MLP neurons of a small language model. Each row is named by its layer, matrix (up: input weights; down: output weights) and neuron, and shows model dimensions 224-287. Each number is 50 + 15 x the weight over its row's rms, rounded and kept within 0 to 99.
After each neuron's rows, "fires on" lists the tokens most often at its 100 highest values on Wikipedia text that the model never trained on.

L8.up14:22 52 41 28 28 35 76 50 51 66 64 48 52 53 36 32 61 48 39 58 36 43 60 45 39 61 47 46 50 48 56 34 48 49 65 57 50 46 77 49 38 56 54 37 16 45 75 47 52 41 42 47 56 40 55 60 53 56 36 39 55 50 66 49
L8.down14:65 46 41 51 63 48 52 42 61 62 60 45 53 23 54 32 44 73 57 56 88 47 75 62 48 53 71 30 68 67 45 56 64 60 23 41 55 58 49 42 66 68 57 47 41 68 55 38 59 31 00 25 53 64 34 32 58 29 52 50 75 62 34 48
fires on: "u", "r", "ta", "v", "us", " a"

L6.up897:46 30 35 53 48 68 32 41 54 70 47 48 16 27 58 46 51 64 70 77 11 66 75 51 57 58 57 60 65 66 59 59 48 79 44 40 51 31 45 57 59 41 59 40 49 67 31 22 41 50 78 63 66 53 59 57 51 77 63 50 73 82 19 65
L6.down897:49 64 73 25 69 75 53 50 58 56 46 53 48 56 52 54 53 28 66 80 46 41 51 39 50 50 31 51 54 62 57 49 53 62 55 41 23 65 58 22 66 43 55 77 58 47 79 61 53 42 38 63 50 65 59 61 39 24 61 20 44 41 75 16
fires on: " in", "th", " on", "in", "-", "m"

L7.up992:21 73 78 27 51 68 37 44 51 52 57 27 41 53 35 45 29 56 25 48 49 75 55 33 44 41 55 66 39 27 12 49 67 47 57 72 65 44 40 50 28 52 34 58 21 70 54 49 47 51 59 57 40 81 49 39 45 52 41 40 42 54 65 60
L7.down992:67 62 71 16 37 64 70 80 72 80 14 64 41 46 57 43 52 39 36 40 89 60 49 54 51 39 96 53 54 37 87 23 52 63 49 52 50 46 47 49 47 61 70 59 53 52 15 66 55 52 51 51 38 42 64 54 79 61 78 33 36 26 21 44
fires on: "der", "ter", "est", "er", "und"

L4.up671:48 37 67 72 40 30 42 53 77 67 59 63 39 50 43 50 79 27 22 56 41 74 54 26 40 66 36 80 45 62 46 42 23 48 59 43 35 59 13 47 51 58 59 59 31 47 14 54 77 57 65 36 77 52 61 65 41 14 46 69 30 63 53 43
L4.down671:60 72 43 26 81 46 83 51 25 57 53 47 39 50 14 45 63 49 60 69 83 58 54 45 20 62 54 40 42 69 47 16 67 81 52 64 69 36 10 51 64 33 42 62 51 44 51 59 63 62 59 59 69 73 48 42 40 42 42 79 40 77 67 25
fires on: " pre", "s", "re", "e", "b"

L6.up596:24 43 42 37 51 58 53 75 12 00 54 51 42 56 37 55 47 34 45 74 50 56 27 62 71 40 45 44 16 30 35 67 55 29 53 37 62 74 69 77 24 78 26 58 82 56 53 51 50 43 42 81 54 56 44 43 47 60 84 47 40 44 60 30
L6.down596:52 45 67 41 42 52 47 47 65 56 63 43 76 73 52 15 66 52 58 65 37 50 55 70 69 78 41 56 55 61 48 52 55 32 50 63 56 34 33 53 40 44 31 17 70 44 40 67 45 55 47 46 50 63 42 84 39 64 51 68 69 47 53 64
fires on: "et", "en", "x", "e", "ta"

L5.up696:46 60 60 46 50 28 69 42 26 31 68 60 44 60 72 52 50 35 46 65 37 41 34 42 57 50 67 45 63 38 50 59 36 51 51 51 34 46 26 50 78 62 42 45 61 62 41 55 62 34 87 75 78 82 21 52 61 49 64 60 71 36 57 36
L5.down696:54 28 53 56 36 60 47 48 28 45 64 25 66 61 77 56 48 49 49 55 24 31 63 38 53 49 68 54 54 57 70 50 37 62 08 50 56 68 45 70 63 39 40 35 50 34 22 43 49 61 44 56 28 23 45 66 47 64 25 48 35 46 38 67
fires on: "s", "as", "ut", "or", "it"

L6.up441:84 39 53 48 20 44 47 56 39 41 44 56 71 24 50 38 61 41 48 43 62 40 55 77 63 59 18 67 45 75 40 26 53 70 55 30 68 68 51 51 73 62 28 42 28 45 21 57 68 62 70 60 65 28 54 72 41 46 47 35 49 51 64 42
L6.down441:75 58 41 60 76 70 48 35 43 57 27 53 47 39 51 57 47 39 63 16 40 48 91 33 61 60 57 60 43 39 31 30 62 45 44 26 39 48 61 62 47 51 41 33 62 36 60 67 60 36 91 42 39 33 47 64 57 35 40 53 52 68 48 25
fires on: "\n", "it", "ro", "co", "d", "ha"

L5.up480:46 69 40 77 71 66 56 50 77 34 52 52 38 30 33 67 67 57 50 41 24 46 65 19 73 44 80 27 54 55 47 57 36 36 27 61 46 33 60 52 70 48 49 46 34 51 80 46 29 39 50 28 38 48 59 62 48 73 51 44 57 78 56 43
L5.down480:58 67 45 55 73 50 46 71 57 34 84 44 35 47 50 46 50 23 64 69 45 68 48 58 51 48 49 67 48 51 31 61 40 63 71 52 43 42 60 54 59 78 22 65 40 48 56 53 44 63 85 52 46 51 68 42 46 42 32 48 30 78 44 37
fires on: "-"

L6.up319:47 56 82 86 66 64 47 72 21 30 65 65 30 89 63 57 30 53 24 43 77 35 53 73 43 35 66 68 47 65 61 35 59 44 47 45 51 47 59 66 55 22 55 47 56 57 58 63 25 15 39 51 22 57 59 28 36 71 40 79 72 53 53 40
L6.down319:26 35 07 32 40 40 53 44 39 35 78 20 47 61 39 42 49 71 72 28 49 93 21 54 58 38 59 37 65 46 18 48 46 58 55 49 61 40 29 27 64 44 58 51 59 61 69 46 35 42 33 32 21 38 50 39 55 83 54 54 82 76 54 45
fires on: "ed", "is", "/", "p", "ent", " as"

L7.up335:39 20 54 39 33 28 74 51 62 68 67 33 74 65 47 03 42 41 31 39 43 15 62 58 38 48 32 47 37 55 38 64 44 63 37 38 72 51 57 75 41 40 40 71 42 73 49 18 67 76 38 50 29 40 42 42 32 36 44 58 29 61 61 39
L7.down335:38 26 16 65 52 69 34 59 62 40 53 82 40 47 44 39 53 50 49 59 79 66 61 49 72 78 54 43 61 49 59 41 32 54 46 63 65 76 36 30 67 58 42 60 65 38 60 48 05 29 78 46 49 68 51 73 85 76 58 28 50 51 28 55
fires on: "it", "mo", "n", "s", "t", "ter"

L5.up485:36 29 44 34 27 57 63 72 49 59 58 52 57 64 58 18 52 52 73 37 49 47 66 54 71 53 34 50 43 48 70 34 48 28 69 67 69 35 69 60 40 57 77 55 08 57 41 29 51 34 47 48 47 43 72 54 60 49 55 38 55 33 60 62
L5.down485:24 38 61 47 35 71 30 42 50 76 55 26 49 49 29 54 46 62 35 35 88 50 45 65 60 54 42 65 42 39 50 57 58 59 32 72 43 38 38 51 56 37 48 54 70 42 59 41 92 44 53 41 77 41 42 39 44 31 46 56 59 90 54 69
fires on: "r", "bo", "g", "v", "6"

L6.up69:53 74 62 63 37 77 42 40 55 45 44 68 46 80 74 60 69 30 43 52 25 27 43 18 63 57 38 54 37 42 45 14 67 38 62 52 34 58 31 44 27 74 38 26 34 67 39 42 66 57 55 40 59 49 19 47 57 39 31 74 50 58 56 49
L6.down69:45 55 56 41 78 27 73 28 45 49 39 52 54 89 56 44 48 71 53 55 39 53 54 48 40 26 61 66 60 46 48 29 58 52 69 62 28 41 34 39 47 60 55 60 51 52 51 36 52 76 54 67 48 63 68 23 59 22 46 35 45 56 55 53
fires on: "o", "c", "li", "ly", "n", "st"

L5.up1088:62 43 52 70 53 58 58 56 46 44 64 44 45 50 23 53 61 39 45 66 50 61 45 68 21 52 61 39 52 59 59 42 50 35 63 71 18 87 68 43 43 63 83 53 38 55 26 53 53 52 78 33 46 66 37 63 29 57 61 37 20 32 53 31
L5.down1088:49 75 38 30 55 31 54 54 34 38 43 57 79 55 54 47 58 68 55 47 78 28 43 54 67 50 88 42 31 43 49 32 53 63 67 27 59 50 34 38 50 56 12 57 59 53 75 37 45 51 28 58 61 85 46 54 77 44 60 51 46 51 64 40
fires on: "s", "re", "e", "ib", "we", "as"

L6.up877:55 72 59 45 55 28 29 48 64 62 50 31 71 60 43 40 66 76 55 29 73 50 65 44 48 34 62 55 62 52 41 42 75 32 26 57 40 37 49 63 55 29 65 13 28 66 71 60 47 58 56 27 52 39 70 67 52 55 71 54 47 67 73 73
L6.down877:38 65 55 67 63 61 86 52 67 67 44 41 34 41 46 48 29 56 33 81 75 62 42 29 45 57 12 29 39 66 37 53 45 80 26 57 54 51 22 43 76 58 59 42 09 38 85 32 69 50 35 35 54 58 37 50 65 23 33 50 56 42 53 44
fires on: "ed", "d", "s", " of", "ing", "ite"

L4.up1219:54 21 32 35 44 46 17 48 53 48 49 59 75 53 35 55 61 49 44 60 52 46 57 26 29 62 55 41 79 47 71 67 43 64 38 57 39 41 42 36 32 78 69 62 26 48 77 45 60 55 89 82 35 39 64 62 36 53 53 50 60 46 50 52
L4.down1219:35 65 81 66 32 61 71 42 24 56 41 39 53 54 47 44 65 46 29 52 58 58 58 62 55 59 54 68 59 63 26 34 51 52 69 46 54 66 80 42 79 32 28 68 40 39 46 31 68 32 38 36 85 44 38 35 78 44 60 18 30 57 46 68
fires on: "st", "b", "vi", "y", "hi", "h"

L5.up666:38 65 41 29 48 68 59 70 60 50 48 84 23 65 33 48 58 58 29 47 69 24 62 54 66 65 30 61 36 30 62 59 32 17 50 45 44 41 52 44 34 18 18 42 40 51 52 49 44 44 33 44 68 31 53 49 26 29 29 40 41 57 74 46
L5.down666:76 41 42 60 38 47 36 57 44 34 40 45 56 42 46 29 40 73 39 56 48 60 64 48 59 35 49 59 63 32 44 42 35 66 62 88 38 66 65 41 81 62 35 50 40 69 34 51 60 42 93 67 42 57 46 35 35 36 58 37 52 67 34 82
fires on: "t", "ph", "s", "ot", "at", "u"

L8.up722:57 26 69 58 54 50 65 64 26 37 66 28 56 52 62 52 14 40 37 66 34 40 68 56 55 60 52 55 52 39 35 87 45 55 50 68 55 27 59 63 55 75 40 54 55 64 42 48 65 21 76 30 55 47 75 51 75 46 39 51 46 38 46 55
L8.down722:48 49 61 52 64 56 52 51 42 39 29 52 57 59 49 56 33 67 49 39 63 63 25 44 69 70 38 62 40 27 42 45 70 51 40 68 53 50 41 29 49 30 29 57 43 57 61 54 82 63 48 69 48 46 54 87 58 57 57 71 59 26 70 50
fires on: " member", "we", "e", "an", "er", "ow"

L7.up1222:79 67 43 53 49 34 41 47 32 26 34 55 14 10 47 50 49 69 35 54 64 48 47 21 26 45 64 52 37 33 74 66 59 42 53 71 37 46 28 53 60 40 38 56 60 57 25 60 44 73 67 75 54 65 41 50 32 40 37 65 54 18 76 32
L7.down1222:64 20 68 66 86 49 38 27 42 44 59 56 41 55 51 62 62 34 58 40 32 38 41 48 40 75 66 63 49 72 39 59 78 60 31 41 65 68 49 61 51 56 79 31 60 45 69 56 47 63 32 49 60 29 59 31 63 39 45 55 38 70 41 51
fires on: "s", "or", "old", "%", "c"

L5.up249:58 38 68 26 53 45 59 44 27 34 41 48 55 50 42 57 23 40 71 56 63 44 53 86 41 88 44 56 69 64 53 63 42 44 71 61 55 59 45 48 30 42 32 57 40 56 35 49 62 58 89 42 41 56 68 36 38 58 50 70 64 54 64 35
L5.down249:63 72 74 35 46 23 43 68 52 52 28 14 47 31 61 40 51 50 39 28 38 51 41 49 49 52 59 30 55 39 48 39 64 50 67 75 41 30 64 68 54 63 37 54 55 47 34 56 29 43 53 45 38 46 53 81 42 54 78 54 38 42 53 60
fires on: "ly", "port", "en", "c", "ri", "er"

L5.up431:48 54 59 78 49 46 67 49 61 27 57 61 55 53 70 35 52 82 83 65 60 50 54 54 51 53 46 55 28 56 35 62 26 56 49 40 38 65 34 38 55 45 67 37 41 52 59 76 64 41 32 46 47 56 69 58 48 25 54 29 36 82 39 64
L5.down431:46 43 60 42 40 43 37 48 72 59 44 21 38 81 46 61 52 62 45 60 39 46 48 58 52 50 50 50 41 57 44 61 57 32 60 59 43 37 51 56 86 68 52 40 44 47 53 60 76 75 28 60 50 65 47 56 41 24 65 85 37 31 45 73
fires on: "e", "ing", "p", "m", "er", "ough"

L5.up685:41 41 59 58 65 65 37 24 84 58 53 50 22 41 80 59 38 67 44 42 67 62 55 44 71 79 38 47 42 41 34 56 29 58 67 60 64 46 40 71 30 45 17 70 25 56 34 61 52 59 66 35 39 57 69 55 39 59 42 14 45 34 81 43
L5.down685:74 37 27 35 41 31 57 59 37 52 54 80 35 44 59 46 56 46 31 59 58 40 51 76 46 60 64 28 51 34 59 41 54 83 67 64 57 75 45 39 26 58 38 46 48 49 21 64 38 44 54 44 59 28 45 32 67 83 62 58 53 52 66 49
fires on: "er", "u", "ure", "ter"

L5.up280:47 56 62 52 45 62 65 57 41 80 58 49 57 40 27 58 38 36 66 29 64 55 47 53 68 52 88 38 44 46 28 45 66 77 52 49 64 35 38 51 37 61 25 26 57 62 74 41 57 45 35 45 42 56 39 37 52 71 54 00 23 57 50 43
L5.down280:22 56 60 47 58 37 44 51 40 38 23 76 50 40 51 25 58 56 54 47 30 71 28 51 44 48 43 64 41 34 49 70 37 29 43 45 37 56 76 49 55 34 44 41 35 67 48 27 42 79 73 33 51 38 46 45 59 21 34 69 46 47 63 61
fires on: "age", "tion", "ation", "s", "fer"

L5.up1160:48 36 61 60 00 73 67 73 40 50 32 64 52 34 62 36 46 45 83 30 34 51 45 28 64 63 43 52 78 13 51 67 44 63 61 53 51 73 52 45 55 41 65 52 53 56 67 46 40 48 49 57 78 59 59 65 38 53 75 44 57 53 56 32
L5.down1160:70 58 62 57 66 56 36 34 66 50 53 57 19 66 34 54 56 43 24 41 45 37 49 69 23 44 77 57 48 78 55 50 33 36 48 40 39 17 24 70 74 56 44 36 53 31 29 65 45 52 51 49 53 29 34 45 52 28 55 56 62 35 52 22
fires on: "t", "dy", "ck", "le", "i"

L6.up422:58 37 47 40 43 50 47 38 46 35 65 22 62 55 56 58 52 70 32 30 45 68 31 75 51 55 47 55 49 53 24 42 74 20 55 36 30 54 50 51 60 70 55 58 61 50 30 50 63 36 63 54 59 57 63 51 57 61 33 57 28 27 41 50
L6.down422:56 27 59 39 37 59 03 48 47 50 45 33 44 56 45 71 52 51 48 58 65 65 42 42 61 15 61 58 60 32 60 31 51 58 52 37 65 45 31 53 54 57 40 62 58 50 56 37 50 67 36 40 44 37 43 53 70 43 57 28 36 50 48 58
fires on: "ly", "ation", "z", "st", "d", "we"

L5.up449:46 44 33 63 33 61 83 55 39 54 79 56 44 70 47 52 74 66 31 58 42 37 42 42 52 62 56 55 69 37 52 59 54 51 61 29 53 69 58 31 26 39 50 78 47 37 53 43 40 56 30 57 64 67 70 37 25 39 34 32 44 61 50 64
L5.down449:46 43 48 69 19 28 42 71 64 27 55 61 43 43 25 53 56 53 33 67 51 60 49 44 76 67 65 19 56 39 49 49 88 45 55 77 28 44 60 54 61 45 53 31 54 64 36 65 65 52 64 65 52 49 53 31 51 49 58 53 33 49 30 30
fires on: "t", "at", "s"

L5.up605:62 55 55 53 49 45 28 66 31 53 45 77 22 54 48 58 56 52 38 35 69 16 43 56 37 50 33 43 37 35 51 44 44 53 32 50 42 48 39 25 75 42 75 59 52 43 16 60 58 51 56 49 36 58 55 62 74 62 58 45 50 43 41 47
L5.down605:62 54 30 56 42 65 42 62 67 31 71 59 45 67 61 62 46 35 25 46 35 49 39 30 62 55 38 39 63 40 79 52 75 61 28 77 37 68 60 67 24 24 22 61 46 55 54 71 38 39 52 45 50 47 55 57 46 41 74 41 79 64 32 39
fires on: "s", "ce", "ed", "as", "gu"

L5.up487:61 41 86 69 58 71 76 32 59 44 49 64 50 64 78 63 58 55 34 64 54 36 68 33 47 73 61 45 59 50 60 74 51 50 58 42 65 65 48 61 65 56 36 26 66 50 58 52 60 53 57 69 66 64 16 55 47 20 21 58 54 74 35 35
L5.down487:57 67 52 71 56 30 63 67 60 45 48 32 84 39 52 66 52 57 53 37 89 67 53 67 45 40 29 58 28 76 95 62 56 33 41 59 31 36 56 35 22 43 77 66 50 50 66 71 61 63 68 63 61 54 59 51 70 70 46 36 33 82 57 59
fires on: "st", "t", "n", "ttle", "ce"

L4.up505:49 39 58 54 49 37 44 50 20 23 66 45 47 32 56 59 69 34 54 99 42 41 63 81 23 70 52 63 26 68 44 73 49 38 34 46 36 41 60 42 49 57 30 32 52 36 56 59 66 57 58 46 46 69 60 31 44 53 60 64 56 35 53 52
L4.down505:52 34 56 55 57 39 21 54 83 28 43 38 72 51 41 75 60 50 72 01 27 59 52 52 59 79 64 70 80 35 46 54 44 59 50 48 51 60 47 68 55 49 59 42 57 73 42 70 49 65 25 50 42 46 42 65 38 51 59 67 82 77 82 62
fires on: "e", "ic", "er", "en", "ep"

L7.up849:60 63 71 41 65 57 69 38 42 53 52 66 31 48 44 53 68 59 50 25 41 51 45 73 42 69 68 37 68 37 77 46 72 61 54 46 28 70 38 48 50 64 83 31 65 66 34 47 55 39 23 60 43 33 61 58 57 66 60 35 34 61 31 67
L7.down849:27 59 67 34 54 35 19 50 56 54 65 50 56 58 28 37 56 44 54 89 57 78 24 45 41 64 57 62 71 26 35 38 40 41 42 86 51 52 77 35 43 38 42 45 37 21 25 36 22 83 66 48 88 59 71 43 51 54 34 59 59 58 82 60
fires on: "s", "age", "an", "y", " Lu"

L4.up683:64 55 57 49 54 45 60 20 33 60 38 49 46 57 74 42 53 52 52 41 25 38 29 40 60 64 45 80 41 61 72 68 54 53 71 74 58 31 49 34 28 42 63 31 54 54 37 67 39 43 44 61 55 52 55 81 61 40 50 35 38 51 80 38
L4.down683:49 31 47 25 40 63 69 70 41 23 52 34 59 24 70 26 52 63 43 60 62 54 58 52 53 14 50 46 72 55 81 21 46 69 54 31 54 48 48 47 58 60 60 55 52 29 69 39 50 36 50 43 67 51 77 56 68 53 41 63 50 48 23 52
fires on: "ch", "age", "op", "ction", "de"

L9.up499:34 37 53 50 51 43 56 75 49 52 28 70 37 68 41 46 63 58 54 41 23 45 53 59 54 67 55 58 58 38 50 29 60 37 53 54 75 60 26 68 44 32 54 51 30 81 41 54 55 33 41 60 60 27 53 36 41 73 50 57 53 04 53 54
L9.down499:41 34 55 60 37 49 06 56 46 73 65 55 39 35 53 37 72 69 47 66 57 51 48 59 61 60 24 42 42 55 54 52 50 56 67 57 25 54 51 42 70 45 51 41 18 62 53 68 57 43 70 43 35 79 33 24 53 60 29 27 54 51 16 46
fires on: " S", "s", "t", " E"

L5.up112:49 46 38 39 52 49 59 47 34 62 36 56 66 39 29 26 38 51 65 50 46 46 39 40 15 49 63 48 36 63 26 85 36 73 37 29 51 48 42 83 50 62 78 63 40 60 59 36 56 19 53 64 29 43 43 61 54 27 31 56 53 61 51 57
L5.down112:45 52 44 47 34 44 24 57 38 35 57 50 44 53 77 56 44 22 30 47 41 47 68 53 57 32 51 53 59 50 59 35 65 59 36 86 51 65 67 46 48 55 27 43 77 75 26 44 63 36 60 25 70 53 43 37 27 51 46 39 41 48 36 55
fires on: "ing", "s", "mo", "min", "us"

L5.up506:46 52 52 70 49 63 45 79 79 25 37 45 63 51 64 46 48 61 43 69 63 48 60 46 42 57 39 52 59 65 52 15 34 37 39 50 44 46 62 62 39 55 51 75 21 49 53 57 62 34 73 53 18 37 36 31 28 59 65 47 72 20 59 37
L5.down506:59 48 44 46 62 66 29 43 36 57 77 43 24 49 42 77 39 30 71 50 62 73 18 53 62 37 48 16 52 59 19 68 59 59 55 23 30 61 45 63 55 51 18 35 69 41 29 44 49 57 47 37 59 58 64 28 44 73 33 39 56 56 39 38
fires on: "s", "i", "N", "us", "p", "ed"

L7.up1020:41 39 61 54 42 48 31 54 72 61 65 20 48 68 55 78 57 60 79 38 37 47 54 49 59 72 30 32 45 38 53 68 67 64 32 54 29 65 48 35 43 57 57 42 50 66 51 21 77 41 47 21 47 06 53 48 50 52 39 62 83 22 46 45
L7.down1020:53 38 68 88 20 39 52 40 51 27 63 47 51 29 38 40 47 80 39 59 62 56 57 68 60 66 56 46 56 23 65 39 54 41 53 43 40 56 24 42 46 46 63 66 52 56 21 61 41 65 42 34 65 48 56 35 68 46 77 42 51 36 58 43
fires on: "vi", "vel", "l", "i", " lo", "le"

L9.up544:39 50 75 53 45 32 34 42 45 73 37 67 80 47 64 41 63 46 82 51 68 42 42 48 63 57 35 57 27 48 47 44 42 67 41 46 87 57 26 62 34 48 43 37 49 46 86 46 36 53 36 38 41 45 56 57 60 48 64 55 31 45 39 78
L9.down544:63 51 48 71 58 34 39 47 38 62 62 00 40 58 22 58 39 40 44 53 46 60 46 44 35 35 37 62 56 22 61 47 68 33 64 44 48 48 49 41 63 43 39 67 50 47 52 47 45 60 53 63 54 29 51 69 39 72 69 52 24 54 61 56
fires on: "h", "m", " M", "g", "n", " L"

L5.up205:51 37 34 57 31 65 51 61 53 78 49 34 42 51 66 40 40 52 61 52 54 49 31 20 73 60 32 61 79 38 47 76 53 57 70 45 43 36 58 72 45 35 51 32 30 60 41 34 20 41 47 16 48 36 37 46 45 30 31 58 69 63 39 39
L5.down205:45 39 46 32 46 49 31 28 36 38 62 45 49 40 71 57 31 49 33 09 56 49 64 75 65 19 61 47 26 41 57 60 48 24 33 52 52 53 58 68 57 80 55 58 61 65 57 47 57 29 40 60 55 51 46 57 27 47 45 38 83 24 59 53
fires on: "le", "s", "t", "lan", "ley", "ter"

L4.up869:60 46 63 62 40 65 55 36 52 82 51 56 59 56 68 40 51 57 58 54 57 47 53 60 53 63 41 42 39 72 55 61 53 54 43 35 34 83 18 45 48 31 31 28 22 55 48 42 36 37 37 37 42 74 45 51 73 33 62 37 54 43 34 57
L4.down869:57 58 74 33 50 53 63 67 42 49 65 48 44 48 56 74 57 24 25 63 23 34 33 57 59 39 51 44 48 45 40 39 80 35 69 80 57 59 77 56 57 40 64 44 29 30 65 26 65 41 45 39 55 48 43 70 40 50 57 45 56 57 69 58
fires on: "n", "ch", "ling", "ing", "ning", "m"

L4.up1162:56 74 45 52 68 37 17 45 98 44 76 55 72 42 47 68 64 54 36 45 16 48 27 78 72 59 68 57 36 61 46 60 21 71 51 55 31 43 58 28 52 63 49 22 29 17 49 61 39 47 65 43 51 44 61 73 59 60 57 51 58 72 45 60
L4.down1162:35 34 24 58 59 50 42 44 67 31 65 55 66 44 36 47 53 36 66 53 59 64 82 54 35 41 51 54 51 49 31 71 57 71 33 44 31 30 56 68 62 53 51 57 08 62 53 70 27 34 55 60 35 52 51 53 58 44 22 74 59 59 48 38
fires on: "-"

L9.up464:35 66 49 55 41 44 38 36 47 62 48 44 57 52 54 56 36 29 69 70 50 42 53 41 45 52 65 50 60 41 48 58 61 48 37 29 61 81 37 43 45 23 42 40 42 63 44 67 70 61 64 55 69 39 34 42 42 39 38 31 31 68 46 57
L9.down464:55 48 32 69 53 36 75 43 51 49 51 64 56 68 62 49 68 78 82 34 59 58 61 52 46 34 38 50 51 63 53 45 36 39 72 38 49 32 38 63 70 41 46 60 43 54 75 53 30 62 51 38 38 55 48 24 44 89 49 38 36 67 85 55
fires on: " of", "t", "al", "n", "ad"

L6.up548:47 43 76 52 62 48 36 55 52 56 60 66 43 55 41 72 49 44 46 22 82 84 43 46 34 44 59 50 72 48 30 49 76 57 50 51 53 49 54 49 61 73 18 42 39 56 48 42 41 64 22 58 56 33 44 51 47 41 60 48 50 27 37 47
L6.down548:59 41 53 35 63 77 44 69 14 68 52 60 38 47 53 59 39 57 52 28 36 36 62 33 55 81 42 39 32 59 51 49 34 45 28 59 37 41 81 45 43 23 58 50 34 83 69 49 45 44 66 63 53 55 38 31 42 63 58 34 74 61 47 60
fires on: " C", "la", " c", "ine", "---|---|---|---|", "ra"

L6.up62:76 49 56 57 60 73 38 58 37 46 65 61 56 55 57 51 14 43 56 37 65 58 29 55 76 67 36 43 50 68 42 61 63 62 39 74 37 67 46 69 20 37 46 42 52 67 54 47 60 80 51 61 14 49 74 42 44 64 68 36 46 37 55 57
L6.down62:64 68 71 50 36 28 51 57 49 68 28 57 33 30 50 71 50 40 57 67 66 44 76 26 61 46 48 60 66 09 42 82 57 49 43 73 68 34 39 48 71 48 40 65 33 41 66 60 59 48 52 42 61 57 53 48 29 64 57 59 69 35 64 41
fires on: "en", "in", "y", "lect", "ly", "la"

L7.up1139:63 42 33 69 33 24 65 68 65 35 58 26 67 53 29 59 50 70 69 54 20 63 62 48 26 67 61 43 27 73 49 53 24 55 48 65 63 37 54 41 23 59 53 33 70 46 34 53 47 45 42 47 07 43 46 44 54 35 66 48 48 59 50 54
L7.down1139:60 61 50 66 49 77 32 40 67 46 51 64 57 35 40 74 51 50 52 56 65 42 54 47 14 46 46 37 35 48 57 48 51 14 45 49 54 04 35 58 48 57 70 76 77 63 37 38 17 60 52 68 43 67 46 34 42 54 51 51 38 67 35 71
fires on: "min", " and", "w", "W", "m", "E"

L5.up930:56 66 39 46 72 46 60 48 57 51 51 38 75 31 39 64 53 48 57 28 29 66 86 32 42 46 34 60 49 50 24 38 30 75 52 66 43 28 56 60 79 34 96 47 32 56 40 70 64 35 47 26 44 57 55 52 49 65 65 46 42 59 58 59
L5.down930:49 66 35 21 84 27 60 76 55 53 35 50 52 56 43 60 41 70 93 74 60 90 57 59 39 46 31 51 64 77 53 48 54 48 52 50 62 57 75 52 41 48 45 73 42 79 59 59 75 49 22 48 62 43 62 44 69 47 37 57 66 42 62 52
fires on: "v", "s", "al", "N", "ma", "d"

L4.up322:78 44 30 67 59 42 65 45 84 48 45 41 58 47 38 64 66 55 49 60 36 50 44 51 65 74 56 70 13 85 57 40 27 65 82 73 40 61 53 44 37 46 17 50 26 35 49 68 36 39 45 31 47 58 62 59 47 32 54 43 49 58 26 59
L4.down322:35 60 60 58 64 49 45 44 77 60 48 70 55 62 39 23 51 50 42 49 51 51 55 59 49 68 94 30 52 67 26 39 38 52 40 56 67 07 22 67 91 88 31 41 53 31 49 57 24 52 51 82 58 36 52 56 63 37 56 60 57 61 43 32
fires on: " /", " At", "ce", "t", "-"

L4.up821:46 35 68 70 40 40 30 52 60 59 28 62 36 60 55 53 61 50 79 78 18 53 53 46 59 67 76 55 33 71 44 45 35 57 53 66 59 53 56 67 40 62 50 26 48 32 53 45 50 67 90 39 38 36 77 33 44 44 68 74 67 44 42 72
L4.down821:41 50 60 59 59 58 39 84 47 55 45 57 48 44 72 54 31 52 75 52 51 52 47 51 43 38 21 81 56 63 52 60 36 30 67 37 37 64 72 25 81 52 28 66 56 28 44 49 48 36 33 66 45 46 51 61 46 55 43 47 18 72 39 58
fires on: "hi", "th", "n", "ation", "m", "age"